{"n_kv_head": 4, "d_mlp": 1024, "norm_eps": 1e-06, "tie_embeddings": false, "parallel_block": false, "init_std_o": 0.0, "init_std_down": 0.0, "lr_head": 0.00911, "warmup_steps": 234, "final_lr_fraction": 0.05, "dataset": "wikipedia_en"}
MLP neurons of a small language model. Each row is named by its layer, matrix (down: output weights) and neuron, and shows model dimensions 64-255. Each number is 500 + 40 x the weight over its row's rms, rounded and kept within 0 to 999. Numbers have three digits each. A neuron's up and down rows have the sign that makes its largest values positive.
After each neuron's rows, "fires before" lists the tokens most often just after its 100 highest values on Wikipedia text that the model never trained on. A number after a token or word is its count.

L7.down781:540514493512492472443468530484476435415543502421536534515502487518573496487445508511467441453457536472475527428465480589470404504532457494525518495496454560541526500563520528472480545505554530545459520485493558487518542495437545495503463500624502508483543591454447569520522502484521516563447437482521536526515496572529495544453506504488575470489440510481463505461503476486471497482572495432452425548498456534504480541498490525537510497529523563531497492529539586594471511501445545540460427479453550412554487506518514537494510570484486522484575542481571469489504390527505458481
fires before: "S" 23, "7" 11, "5" 10, "9" 8, "0" 6, "1" 6

L3.down368:506549507483487485436452546499531510518514520499536524497523479502485470545521539488491487522510525470439529453501459465510456507561558541547560496430470489513527494533500473491538480443554523511444531606553499534528460534503465553421539573495526526437508410523515446479494513618551500502563523438526455469536459551530523509483502500541456535596500561554548488470532592547505411528584512501554497583486496512566535547492500529485568452532538544497473518495496459511479503519519469423480490435537493519556577434438546561478478506482497503535582474535480452462548457487502510553
fires before: "\n" 43, "The" 8, "-" 8

L7.down603:512546500567397543516518536565480461485513462442507531485539513518475532565495472438522446531462421492513462508545499505512527493512462498481490487466497497505545501553447457461576507487546495576512495507502529482455459459539536496484514518525557497480445531542426533498477462478513512424519480464549467533590485531432518545561543521458569570523456517515531455454433487534484456515482535503531523487476469472524413609476488564494530488506538530470505483540454581413584481477504550516521507564412502434459561522561490539489489520509504456484537542470527484461503464487553489503
fires before: "9" 62, "0" 6

L6.down659:487458507447469491599468550530515505507445466507505462544448510476566456472537509560463536473477487556510498498534483532566442497590521515466488492463473490491492444430374464425486507551534523439506530556514482488483493400559486477465466537391615517551510537521487437481509486463517475472522537549557545468450489435553519594523490548479556579427528502470480506498486548423453574513472453549488515537486512445452539454541484505399479464440478486488489528495503558455554471557466450507523518496480457497518437543534546538525538494522516477509499455539445530585459513576500467433
fires before: "." 26, " |" 17, "2" 15, " \"" 13

L4.down704:486548485579414531484494547464553463541512462531475474465587479546545447501481438487480451449472458550533432531464611484507465509468482527541570460480444454432522529554517496497521471484408591512516493425525528471552471509530476454486475426459608480528508447570481548511592535488548580499509493481491465495452450516552454465540504444461524479540451431461507492513453513484522537523411471477472454474557526525441491470494509527529537476592473460532431512521503463527529440517496448458479463494474485484540427501513537473492520506499435458531508473488506556505481530480572481442
fires before: "0" 45, "9" 12, "4" 7, "5" 4

L4.down681:449395464485443499571516578470537527529524523463488454490536474478514544533477551531567439489517527411542536549544460534545526521474506491550618519397501530582442478462505507456565491404461488517525438499484540487501522527584537524452572551464531461494458578541514511496547473542495547483506510574513520488498447482516547488554535457498554472519514508573559571430472527469468522550514505535508496476499494525485471532427473550495529465543479481542462465478531508512462453507522505504517504509527523519552514443555444651496471587522469413534549501548504513490479508519494425528
fires before: "-" 50, "\n" 14, "|" 5, "," 4

L4.down586:493462507491504552525548505509430472521510511454460553498494473535530485425480488502499509479502468500469475482515501515458558449446579500508498558443450463580499503475488469520513524529550471550513484411460520592455525484492457503523497453673495479466513476418518536515558521522536493471463422516485576467537529526533488398498551450494517555594477531472447500390459547549551477524477514560562456493488578497480497550443521484480491461499524455479535499513467533386476528513556575487536502529521454502490610494572528544571496553491553539519453519507482494511518496496531455487
fires before: "-" 81, "\n" 18

L4.down922:506529434546486486457515585598493567468508477467508536531476488479481489490502540501480466453542447584459455469462473556493484502536489542556500472442533517481426504472529514429537501441489517517405414428491494436455514573487464527491559485452475502492528566502536484485524462505497449504498480557460494488472482440511522462504448486536608571493433507509432503438518508441465490478480492541521549457536499486537448496519441490461530464436446505461499510458524518443488516521406493561456498558486461494495450553466520561527580473494393479563451496491460499530566508448533474569
fires before: "1" 47, "2" 25, " " 5, "born" 4

L7.down260:517497524527534522479511476529502514497532383516536447555436529532520411478484499437489564469540513552489586485561463461445489484515482452495474535537567553519495540508509450584479489517532481522515454464502484488527571473562485505493423555450496478474545478500506529481498516424532466536400556503622532484447525446442544516551480453551483443459443474525509509489513541547580487516547448534485481486488529572514489493451581514419488534530547481458485425500478477481484522494509473517549422479533535619434591483544493479566589590512517556447572443489487522475498442475521475605
fires before: " |" 60, "9" 4

L2.down542:530509523499473527493494448535475460482469540510526472432420494470453503456614458497444561476559545543505460508473567473459538469537475505443506554506551519493492463498527545553491451515416535503481511464423556519470486512570547467477488484530410535536525562468495443473451535439490523492457518473495470476486471485504525469482422481412499531452494518568495476498450445460545491502476448480468460483408471482558571478498418455494432561439506502397598539519431557469515589525533503420437500458514473556416560517505420522505553555490525561469507498541493533493570533546488516506
fires before: "0" 25, "1" 20, "4" 16, "3" 13, "2" 13

L4.down807:560546487587487450546483535505465483475424473568502514440510434532555462524480491483453576463528437492505524443477496556468549529559551534465525529454560488465517526560532500504478400486463553522488555445510493449479489440482548441515465512394567508426425462478482457496548469552505467449557494547509461492447474483578527522447550461532521498509430446452497515522471506558477490461477539491505512506462498490508513450498496491570491510524449509500443530520522501439521462556486497501500496507421475445531533454566538545494521419476467486570497480499467521474538469474536463530
fires before: "0" 59, " |" 7, "1" 7, "6" 5, "7" 4

L2.down665:487474440509505502466531494493466513464562601565469478534531487477479474461467528548487523494457443504460506498488466486512518538548496511412485583447518488541439539520518523500518480518517590473530483495477454538462430472440520476507476518668469440503469511517524518451551476487575544497514465526557464499541514574534483475507528493520520525423555482411498489531456551550494511477502480484468508519544600490487484518452566464517466559520512443492471456503548420502526499526541463492514489438478466504548532518468520490560527471498487532534464476424386531550539532506564554455
fires before: "-" 74, "\n" 23

L4.down731:549469557528466491469520569533615584521499459470537507497443444489528436540538531449574575560506553482535545459438527485497521497543483457493521498542541486498452488479500476505490488438515515426461453482460531516510510544510545492503514594538440440480542440508554487433540549498513487476529556498518469461568505489534453490515479479486517491450531584484465489430479504546446463530508479554498529421503456473455524539467464535531503510495504387530565516542524505566422444451452532480495486536515512524560523525491525496510560458469462491455502483555492504454480471540562533491
fires before: "0" 20, "1" 15, "3" 13, "5" 11, "2" 11

L3.down215:453522427495565491491499410444527479472448519516480451577581496523542490542522454466527554516454492482455555547503545481511576483523520535489465510569428502501528478568513472501524496554570538490482571487539496527517438464468443431477487492492549521517490395462517472469503479502560490523554506449476503549437472573486527504553507474494555421451575494523517563503492480622433523526519495528487569536493480506498512500497530525514433435488504449485441551569528535439515525486530494485483453555530522550531506507495465555486531466495569408482509501500476550458480518508556511549
fires before: "\n" 31, " |" 27, " " 8

L4.down565:447518505380473503521517512493477481550485469422522540516495542532483524555540549512488474429467488433500505553556519494522601501499475507531489447447426519493555549453463483530512521477515484549469539548543513478527478543554483498449492513642529518546475453535488437494485522474467447570506503461494415510454503518476511417475554556511499613535506449489497496445466537511472476457434441491523518553515418499542510506555486535527537484517552518510537546528521522503518517497528534504472495532530521504538452555531469499461490511473514455546486506510514521580554444548399494480
fires before: "1" 29, "2" 22, " " 4, "ause" 4

L3.down164:479533511490504526468429544530486505513471515450445509478513497443584468457494529461450516525557489547556515533515548534551628521522507448473485489457552431543428471513463498567429485482535561500479448482528465481472490487501530524539519462452458540442537508575451452525491431525531428428522489483572499478485521549461491481454520437543510438503532476531513474553511534519502509456454455495456496437473466471539563527476419582440492467526447508471509505477501520473609562468520550574474435454501455533518514506423492503503497492521505562487476513495504516439514435487413509559
fires before: " " 88, " as" 5

L4.down269:478504523486496481516499552540448527432622529522495511561453415501580461558481490547529516441477486462456487511527460419465504490513467535537589560402489507482516522549529535461491494550490504439466525506526528510480463520432534480535436538470482496507454540508544482558495571551474600546471470480477501473465453550461525475463517490546482461483544511490503508453474392500481477459483533508537445533437467455460531501550486539528563529538479481534564534536527384552517474450519526500495556501481521521527487477460515564464497538466480449440470541498472519485520406462520390422
fires before: "9" 58, "8" 8

L7.down306:581498514528463543512591518494447533508444478509497542439436483520476485491507492475457465484473527459518458543537552478480533538476456407454444449516435496509495538495517498595506508457526491504549444465501476524534518469460484573536558517588435514554411440492479466499487561399483574563480548489439508520559497470441514382520464492502500540537480484518421545510497441457520466462512492505487546504477494485468381545512546407454510490577489490507511462527503458508472481535537536468488533518468529530561569589490535517507423518513487452427456500503476509442432559439499510484
fires before: "|" 67, " |" 5, "\n" 4, "7" 4

L3.down882:508526457445550530478399491487445493482498524530499516546475475510505496494514486490425482405495521486475503506451473534511540537524545451539489571445566488494486493443506531504498485424491539510543539456574512524457486502461499600525520556516508489488488545480451530504587457550486505541516502491490558502472522453499626542590542470545445525448523446505544546417468479564485559554463475539559451525415514507495432496412527492490479502487522491468454518494512528533490507484418520518536439509499505449453541563529540477506484576517530471465462521547420549548535565499463520454
fires before: " |" 38, "." 20, "," 5, "\n" 4

L7.down181:493589465481464605491465515509537449470464547495485507481472524526545467495551518460520477458534481567489402469451528506498561528512567532559460467530454529518539461505535487580448452541462573505545496585536439488555500507467527556556571460558484574530513467562520519500471495526540473510496543521470521524566585459429538547552513434482496474512487457454438586448517513468499488457424531487499523463503516525485467546544550505455453519527518449484497515485536496509518555508542529540446527503563514437509457502486509600540440497416551457470483486482479542515458541505449505564
fires before: " " 54, " of" 9, "ing" 6, "4" 4, "," 4

L4.down523:558440504504410506501419511544544460509503496491473479473437535476471489470458527540494537494496541597501483516520557472409568516493565448420565551513491520540545466477539451503520518544524511496447493506488481492501474410443517546521499487520523512514548525506506480470536532538478505457510520508566470483506562469423471550454511520529536473571458472437467506503526549426535525522528512540473526516505538462546507476499447568539483565468485526468477555538539555543458489545596596507528460490452495530459525461500483523465565517486560555457568523521445457490444503510512486548
fires before: "\n" 42, " " 27, " |" 4

L6.down590:463459583548492496519577476513488504388532495430458507525496510470504492526485515490410524556476519580569502488506451579485575452529564445517536475498509471535529500451520500467507567440532504497487482586502507416487540479505474481546455486531531577546482433510466533419544560497504486487480452473560494527439468442451437461501502543464522520543533532507474500533455492512456484530518481508488467520557496499464569482528503536495547491439544470569498496462564470570547489588517450527495507428445555499469461471482533561613495502467499556487452544495410511456554531476519565551
fires before: " |" 63, " " 7, "9" 5, "2" 5, "6" 4

L4.down321:553502421533490491447527551525520495477501476554500479451512491489456457500466541516477425450482545502482426491486560508459426513503502535525517487573505536457431506482434504464515529560438556428499530518483530512541531516448358484574451480377518532552501497505451557564464458483490496525483529508537518513491534473501505582476501444561493476530465563531450531450543447551469478455591546488531480494510469493409462525492493493448468500459458475513441423429434488459506494509499478481491511534484514491460478443532513469484552512567418554473458494488508523451518567469523504552
fires before: " " 25, "----" 9, "8" 9, "7" 9, "9" 6

L7.down6:427509528456531521486475488499478443476531469494470514454498481521499541461531452445510467504489454512483483498453488424493603497531467427566534505422538519550480507418442506474461507522530499516534554447457474469484483551592497537531446486598432559493542444541551549515501569444455458503512494539515472463516401508527431424525548441507486500543445510579386537504504533417490527481538562533550517483488527456468489518517548484535532479543480477540470486480512531520452454530562475464491464420554505473488544505467491457495471481480475468471465517457562451485519407553543502478
fires before: "|" 62, "\n" 9

L7.down335:518474562552461567478397514454549505448500445506501544489428502511464495478501465457549532496517520483508467488465496543539428522464514532397573543495537543518479551528459533524464478473465467453542528481519484450519485497464509467547521511522518522540410532491532529483559484446442442536439509486499469480535536531547501466482545480440507490518522445596505467498474590553459475507583486545535547508431387525450491486438450510435536515491463478498433418530496488529510509474471437498515500534557555607430463483492516461496504506477495511547550521427480522485502555501555487503
fires before: "9" 53, "8" 18, "Y" 5, "Z" 4

L2.down827:516537510543447545528547466441471527481519509511511538453385544495479483432519448483532514534505515616566510530537472546489433511502449488565481530546436473578513477536499511480493559486549547453503458515468465521487514485490466542540502480504483482454502532552502533523460421453526478503471462486486587522513522534371496526527438502513552474442520466466489473545547482489466534431559463456488495492540454541564547537545495553514443492584520530591547522489439501450531513417524549554512529474545542474549498518455507432494509502579484518476523487454483521480461522547491501451
fires before: "\n" 36, " |" 26, "0" 6, "4" 6, "3" 5

L7.down324:521483492526438463482527543518507542527514443548409568529482492453512524547508557563564534548511536433537431499502526523485526567558508575535533441460423473498450434448529529497496559488546522495469479444503483458563539545484471462450540460457561494529472493489493543522477529443490438527516574514487436454469511562518566555479497478529525520406436497523505581470498496489487567459587510470472429462467530546470420526442590530464508514530536500541455498473485521523463476436501561416480500499501553528444479470544470460474521480583469566444521497479473511485524483514502515463
fires before: "5" 37, "6" 34, "7" 9, "4" 7, "8" 5, "9" 4

L6.down61:504530619524556520517462583495549560535466544490508582466488513493535508449472476443513518565506490554449443581564482459531559483505612526551505547465602505510517489525506480537538467528501493540413513530604468444515469577477494556524523479554486471543552499510483506475505436533507521496547528499492528526529541450498493492522465406532538468517408439520473543508480494502485531463508562476468533523525478490514588477501472596489404507474544526482438482509570498509542538548481513535471458537486547577463541520404460505478543460490481534475448520489586494436445527506491451480
fires before: " " 80, "," 7

L3.down593:477562469558546515453461504517532473544487531480489476446512513527524524466464416508524488521511419522423433485466473467555564512557466492494466554471500483516507453491491504469492418461505575554528610479483542428523527491446480489527533464566481472510522504520514519528514525633408494508441560526447512493540546506499450429536542487512507426529531526508438555485483508489469502527523513508522526491456532509582568461540542431531484588461586422474475492489509552500370463469511544548436450506493479479493531522446494551505487486516459478507506487556559503440448542539510489535
fires before: " " 85, "," 4

L4.down454:509466483479479489464488493429538546524472463527451520520601490548522494454451450549507542510520575501513530582490543540518475466519466512457501557564514465562445554534545509504497491426548489512581430518419470501481486516459501473480523478537473549531566511455520475517558547566577479540533521529492539489580503520473453480492517515489418528483479463475556419469446478535529469476510550450464511487556467484462497475520468510570469507425535574479603521524504484514500524508562542484484452500498536468571502464522587507533514466474441528499519492470470519439470544461488515514
fires before: "1" 21, "0" 19, "4" 15, "3" 15, "2" 14, "5" 8

L6.down774:514459526504521541487485501459473523457487506554479522478462507480552482465560411516497571528526585522509479496559487502499542606527480475468495466450480491420515491550458585521453651533451503462517486509510481484460515568521470553487530440525499517540572504567518449497473464464535563474472522506486557436431530529476511555558494511523535532468481530501471477460438482438474545502457501479592571471485474472485483490446470405492472565508492413451471457475506502428549526441505458498526526456466506541472470575439528427501547497545482518518505484471513535558481474546494492490
fires before: " |" 64, " (" 8

L6.down425:486488510516511507475529463558573461416500492459531500518476451532444577535534484529472501508600501476523445509522516515537282511522444544462499488537516484466506538496507492462530472516457482525510532474469465518486483480484461498580503506475491443562571521533510542539527452479495488498518511527570463540442496391553546478478517492477553532480505425577496561546473469578504519534511483578530440482463483519503518557499474467475508526419552450526423512510540516446542510576518498515511523452499511465485557494483561484496509476586508456539470444478485468529512500496483540510
fires before: "9" 61, "8" 11

L6.down585:475605506491530510461498471538470451493499591493460500561444522523551445475507542525450452527482458474531608491531460493514560403533549528523431441542538509461514486497486515481542538477519540430535539535474509520408566476520463540498527491596477478516545566517505418537490536490460483540564413437534478478426494464509498525416459476471477504444518474554477490539467502554500463491478510556477523567472527540490508541546444544535475475470436517500466487523534475515531483489460512536476483470496469462521470459531487456500493492556553498458494478490490575494521491498571481511
fires before: " |" 29, "==" 7, "}" 6, " (" 6, ")" 4

L4.down550:474509473470545481491563487492457463495526447498496560516454555508486469509467453447560556402479448481509498497507543515505406511392486556484466482493521518512497560454441518516490510467449406465567500441589526523552470517493452528490587520428502552523519466513459451519530464470522556399417437465429460462452492574504532562519497548465508509529543569484494454496519498514529533474485486571479512388520554517517531528497478538482493430494579475505460446517481485469387539488441463524544376473504505466509495555409537497463489511530501505522420511473444472495540488448541505489
fires before: ":" 32, "–" 29, " |" 11, "8" 6

L7.down64:482540480539526552505478477533506506530471568539516520494481457539485516544537476495522509526583460537499483481466499477505294488520475517534455501493510549442444479460525517450545441422504525441521546493486500458530538486491473488562513525289493537507589574539511536518527497438473452505504520537452453536527464512511542717539455502535457531488542545519527492463513487531514550509462538478509451476458505498590465511531577482494512484449498511429486453510479523516507513537501546518473556505489484481502503487517499495497520515490505515417490503494507513473526522515494555522
fires before: " " 53, "7" 6, "5" 6, "6" 5

L3.down560:501511523453576497485486526522524437509520519398429487469417547512499467545523539512605462521449585521517446502511524521482382530421500494458429526503452509470528540484462528457481537486499442472556489532464463478449407560478504574464496557465467477543501518541497569487529497492551556461470515526485513503572512558496453529495506525455471557544483528530544463502523493510454520570541522440436562478550493473468471565477485427440537462546516467536529500495509469500440486479563517453523487518512462531559487506421504468438486536529494493514536512492526503430537485584497569510
fires before: " |" 24, "." 19, ";" 12, " &" 12, "–" 5

L3.down70:505511483507467449447514447500515554484612470502485459486512481514489550507463496482536533528561492541567473562511516568497513475525449563490517456560473451542511528521497479498519477506515479544492504543512450466545484439462543505504481529404461545424405428507507476523471489430509486476552543514550482511455522494538500532517500509454474493499470444575530434519517509503494516432505485489488525536502465506598474475541518490523551543498492537550457483399437510469564533472515541443507475507549483489452531404579525540512488510544449535435396446539523496490416521499463436499
fires before: "0" 20, "1" 18, "2" 15, "4" 8

L2.down778:469459486521498450417477518485518545550462484565562514486391381482443421483478499470448506510514557466542534508496521459531555480522501516547493477540479538500488533536513519483520561482472561480439395508478513487526465578512467511419569481537456473532511539524463459474461403506559533485525511529514511500538442537550470535508392484504571493482464498504490533539532506465516563442502488530501483460554561506490529491477429497495480487469523477475468490492490522438548533497410513468530430527478473522473520478456412543544529486502512398543500390469505506476542569439507505504
fires before: "1" 33, "2" 30

L6.down378:515490497478423546498492539486555499528500463572457518471441529481589473464495508471477520549438492500506511531467451490514450527482438485523541468451523478399534506427493524522563441579526450459465474501494458516558451510474542508482506564443483517593486546545541413547505446457542424483521519429499492483465448489499537528467462459457490503476578536446480511482490495493438565463456465491518435474495538473477518508540493468465531504548506470487464528459458460455424463511475526552561481500434561561483541474514481520511555498568556513494431554541413518524449534548443424577
fires before: "4" 27, "3" 27, "2" 26, "5" 12

L7.down961:542466512419477506526440485496540507484499501496565496498614504436520505549548526498489523490485539482458495522504496461373628480479498550497491506450492450514446553492494494539567472486490539549457476434442550459456444501493505487475420488464459520508473454498505460533474544598465444438562575516501625610506441529442510572496458531388523515508475461467504544498475524459532515512529517439467466465497474541506456482520550461472530445472509485442467496560489519512461488464539476533499578482436511452563526499459524518478482494478511557618481533478454579470497521554505544496
fires before: "1" 33, "2" 24, "3" 11, "4" 10, "7" 5

L3.down258:536545477426488488473518497473553502466530461531491494480518472405519480494553472516446485501464485487477456537541516448509439466535469533488501395536492503515538488488541438466509477447456536490485501547489506459512487540465496487502540494356507464455498473550518411450482530334555527487504524516513499573507500515499470540497479441474482478495551469469516455562572523569515485475408441552486561566536485526487508574528421459475467531568450512514507543512450467473597534550495457484575495521500533498458533508445487553506480522499503465517535529479541507536492460521482469531
fires before: " " 74, "\n" 8, " +" 5, " —" 4

L7.down711:500516478483508506466438564506500480509539489500496515570506497533476566500503521456480519582492553541515545443540493477506598556458494507479466540547560516553556583535480517465467463568552544527456446559482547497484513528507503472486574568577494528520510527478490525499546535446498549493463565480476463504505470462520497527469519494491535499532499500461516505493541504537578499444486430607468468525497499514455479510518475496519492499441466485529525602604462544479537427475479521459441469434503515524515533550615484521530428432424409452436496554542526499546465452545544528490
fires before: "." 56, "9" 4

L3.down42:480439501505452476503434414496509462492463493550539537509564530541496522577543510479568562479519489579535492512540504526530526477471513516483460513487558503538528524574523546435554458458464539441482472526531579525463467450521546527515594514469536572470510514475517439484584476509572524570414462535470465503490540541526553459495488395454496471514539535449576519496417488471522532449466460532491473431497572461463521402519563506510457419480538495447475491529453512524534418510529444509474411489480495500481519487491465518546467510456517532542505500506525498417542524550543472525
fires before: "5" 11, "6" 11, "0" 10, "7" 8, "3" 6, "8" 6

L3.down373:495494489504519499460580508578557493519504493542483418446492451492493490520455428608598535476511525534474487559537530482519528477463461479469503509470479482523475482544546514516511465498493587471568491450435488370498428499489517546518542503574536545415553517495520595413553484404450510395433516472447426513539469529557472528461554425475527512520475456474524436542538552505501577492466484533544452514486533476466503456517485518472516488475451480475510584491478518443553514531542520449503494475541518487511556454514543510504498450546535514475427506484541523484527522552466465527
fires before: "1" 28, "0" 24, "2" 14, "4" 10, "3" 7, "6" 4

L6.down681:544537483564495573497517620498533517488505511511438445502498470467526547515498568506509479501400517489473537523459534526467519457522467510489468527517464511498534493493527470461479522536456471522462525524459459458549533513447512500472474553594494425502596484447450475492523448524545461492534598502509525432468498503464506618458455521518471460489541531507519463484499494493542457496465545403558548484508527499582564484574551535462499577450545506479490526496419426474507475478487602517486511554457460530518469518512429537531486514459560483424552450504484444477469500571491444502
fires before: "2" 53, "1" 19, "3" 10, "6" 5, "5" 4, "4" 4

L4.down624:477515500461511492458485533441579583460546529486547511481443548447541493573536537503533545459513508505475519519532476466491455479505499509487451500440536454508500519503560540470455504489546528477474450457550450489509588514492493480541500466506468450525555425476493449466555534467439535547506498477496503492500486544518515570543509514455475520513566433517534449604537455497468442504549507478479444516449470513430529531441498458480457493439453532524499483514507488438446544518493523492483506479455544487429484498584562516522548370456506518452465514463502368507465523482570450564
fires before: " |" 28, "ount" 8, "4" 6, "2" 5, " (" 5, " –" 5

L3.down57:596510475470465489490544488583566500568542521415458471481502466510489521437536527506493451548490451577532533570550520495446605486562517507577527576577502469534583491446548493438448534515494495435537520517482588506538478494594472462531508522603520532500560472511545537395550486457533541484488503522457463511526553485525466480482501459472504499510523454527526482502543489513487543430474498486473472463553497571469462529502489563517505485561517509444496485536454496450475526519494438516474461438489557430484489517523493419480524523517510564420502456494533522486500472488433481479
fires before: " |" 26, " of" 14, ":" 8, "==" 8

L6.down495:540540536511560505515498475441523502506469528522490506472499525485445417491535521478484529648512493520463469505553457551492573578490475512521442486471557536520587467540583478533426453492442458438471467552476484486539490512484544459510412550610453469474523491475478567527481460494465527532493510506464473453522564473524501451507480480475450440465553487508514552597402469509462533514500480411521509529500536516395551475495523479495491518477510510563525495465528476470553532447452577514466457485436503531561497532520464527504535498524440514403504500429457517461514525575468472507
fires before: " |" 76, " (" 10, " –" 4, "\n" 4

L6.down459:497515473489457520451468491486468494473526480554492437504450494540490431462462508542517529535505456433533494575538509512566565515444528511458524508560498470475486473503514544491528508463611567500541493510528429546469507695465525472506503493488404581461484546438487519444533494436465436501505506540526529443481467529472481474433515531480490523485498500507558459445486566509495514512500570403478516407522507485452465457491462501451551531479555475482534460495440467542579452430410475490502485489503512551569426486535509488523590544476533521500497554434558458497572463529487471515
fires before: "9" 62, "0" 11, "8" 8, "1" 4

L4.down515:487478504550533490454497467507493552505556473509486517460488484533459502448478497501511483448485491477470567507524508517563596456540503494514492496487474559534461544508553509435523532541494525465506495424504532492431511521401494481471538528666483466558472498505534525564531508658500515525501513528509494482523511474509479324513554540467540469531525482550572513544467503537548496545457476553457474567451467488538434528488591520490515492446436514517531468509492553551519497514508493446543486497472513552466475477485478479529490537481522569492531504570469509481470522503472490510
fires before: "-" 29, "The" 12, " J" 7, "===" 6, "\n" 6, "|" 5

L3.down72:471557507456508446464493479496563561525485543497531426486568583447545529497467515434447404469530501575525549588495584544445540494459491530447479509475440474490515499565476490502496474482480565483503558525485486459566473461474472490486530520400538577553557491448488492487558466434466518489523551470443549514488526479502506444548507551506456556581492490581537549559498558509452551489479540527464577558567436506550543541495448514438556487562475516484495468497500485460523499515499515532550517586507485515503554430513540511539539500495534545468442561492476526494532522578489510530
fires before: " " 33, " —" 23, "\n" 14, "9" 5

L6.down582:526524539451425582506525518576476515515561488558566463505507467545484526484530488401517506489512545454529491483535538505501549458508535445501491401464536492487479496537485509509442537518456522460512581516496524519528459486533469531478549473561532459445482492536555474496458520460442496483446464516527485439441515501491540386580433512561513476470436482538539561521485557566441531487523460470582525633461531477510527500558494507499602455414577531478528523517489559526553497530527433497529491486462460546393514572573504456445465539514443573505480525497519550574545503509556556485
fires before: "9" 94

L6.down286:490511488555472504510496485498486538476512460512502532447538537423461520457485472562580448586516501468489492494467565516446630526551470429417464477504550486471392507487532524470425495588530444491440402500420463444541534528465544492446575502441493460504488502488452554517521477472445531503482470552562459444519487486486503568466435452524514472528406535515529524461477493426550536482553496459510497468518463553561557569519465439540487534490516601425521483511512495437517472538500552536475520455487400517493537591547483511541447478513517518495528491519491495557580468524441470560
fires before: "6" 34, "." 19, "7" 8, "8" 8

L4.down666:478566480493490512413472487515531487514530442552492546465491497520449463481575483538494504496500470431478503510520508546527500552482483466551546532525470486488529548449463544555510493519559483446488496497436477504437475474450603508431496477531463507505570566477492482503505557528553525588494468517464527442506474556512528500446537583493446505504556490435484508445499542445430482452496522418552424512435497466459520481505496478486485434486497493514482453410487415480473470467487500484468502531503510491461602500413550563517499527436507571501556523452499476496484456447466488532
fires before: "1" 17, "′" 13, "8" 8, "." 7, "6" 7, "3" 6

L6.down83:551546484473548523534465441482481486543433587503527416505573437570520471501467501494489513503526489581556521534545547518543623515473484493489494423550548476555505502422619411466518514499539484497488482516497535493474484505518519531511471522534446539445477518487536516507533549528437507543594486525466506489479452509494520458522432501458498499444436487594516487508479506471542552498439512440473495510488528487467452507529577519512484525532455549423507489479485596533534526566481600484497516559539522496466468519459475473465471523431520569551471537489505534540487543458541494492
fires before: "1" 62, "2" 4

L7.down305:476441476550488581451584483530541494465460412429453441504515478523418552522459492505482498569437498441487500509520495511523560461431492555536532528561498578519473489509561499479541431507506493460442508544493547462467494497546533426543477491691460555501516498514487523493506570538452558493533492523556453483447530501468470514518497450485499506496490486497504524467520502445513518509529497500514527518463510500460464500477432520587456485518618528468545538534506506542494561556507417553461512536481398535499523503482530471562540492455433463515504396478464490539460600490488459485
fires before: " " 50, " |" 14, " —;" 4, " —" 4

L7.down743:557506520422468497546539462559494525475462516419501463470486531586516501512507503490465562469501473467573498527452454524538581427499447528534470481515474565475520619500522548534465532476505470524522482476517585512480539498580500448563495483756469518561465527519494452494549481454479505470498536476484529506527451439447500587511479527549410505463504413508553472493517492534552508466460522455531477458461575540463522521524523541484530517505479460471480513483437491491530516503542461460557511489453512498498506518561494461483514485511519516561516451576496442453446465442493504510
fires before: " " 79, " —" 8, " —;" 6

L4.down973:502445455519494510494568494481504461484498503484500559490538460559516476400483467529498543577516510582426452499457432484518570473596556527406579502468474550576441493497511507438535478471543584495477553478469474540483481550420526533506506527606524525511504491518584527502534459653545572541485448496514497494475506537450507355486482442519541504492514481493471444540459474534435569499461458531477542510493457487489526475457505466515534454437538499486505548535489505524454479462509538445532517529502528490478583488528535501563510498483566497521497469476475538501458534549548476496
fires before: "\n" 81, "|---|---|---|---|" 4, "|" 4

L3.down319:471480509539536453484522541558522513549505506586514535486505512481495524440468494480444542475550536460483494461496444484497532506558616493494475514555497465476505560504537469406495470463491557476524492572572460426475430477569515502477535500488527493477509498568531528520474447476508479458511406499520549479522504515559488448501548401532610521549503404477578525473450474546461523529502497549484520504413599554532534408584519568586536503500451499575490456458467499476493495543472523523466525489467481480449499526573429524521521494504460496530456521477484468495498498488536424529
fires before: " |" 24, "0" 13, "." 11, "4" 6, "6" 5, ";" 5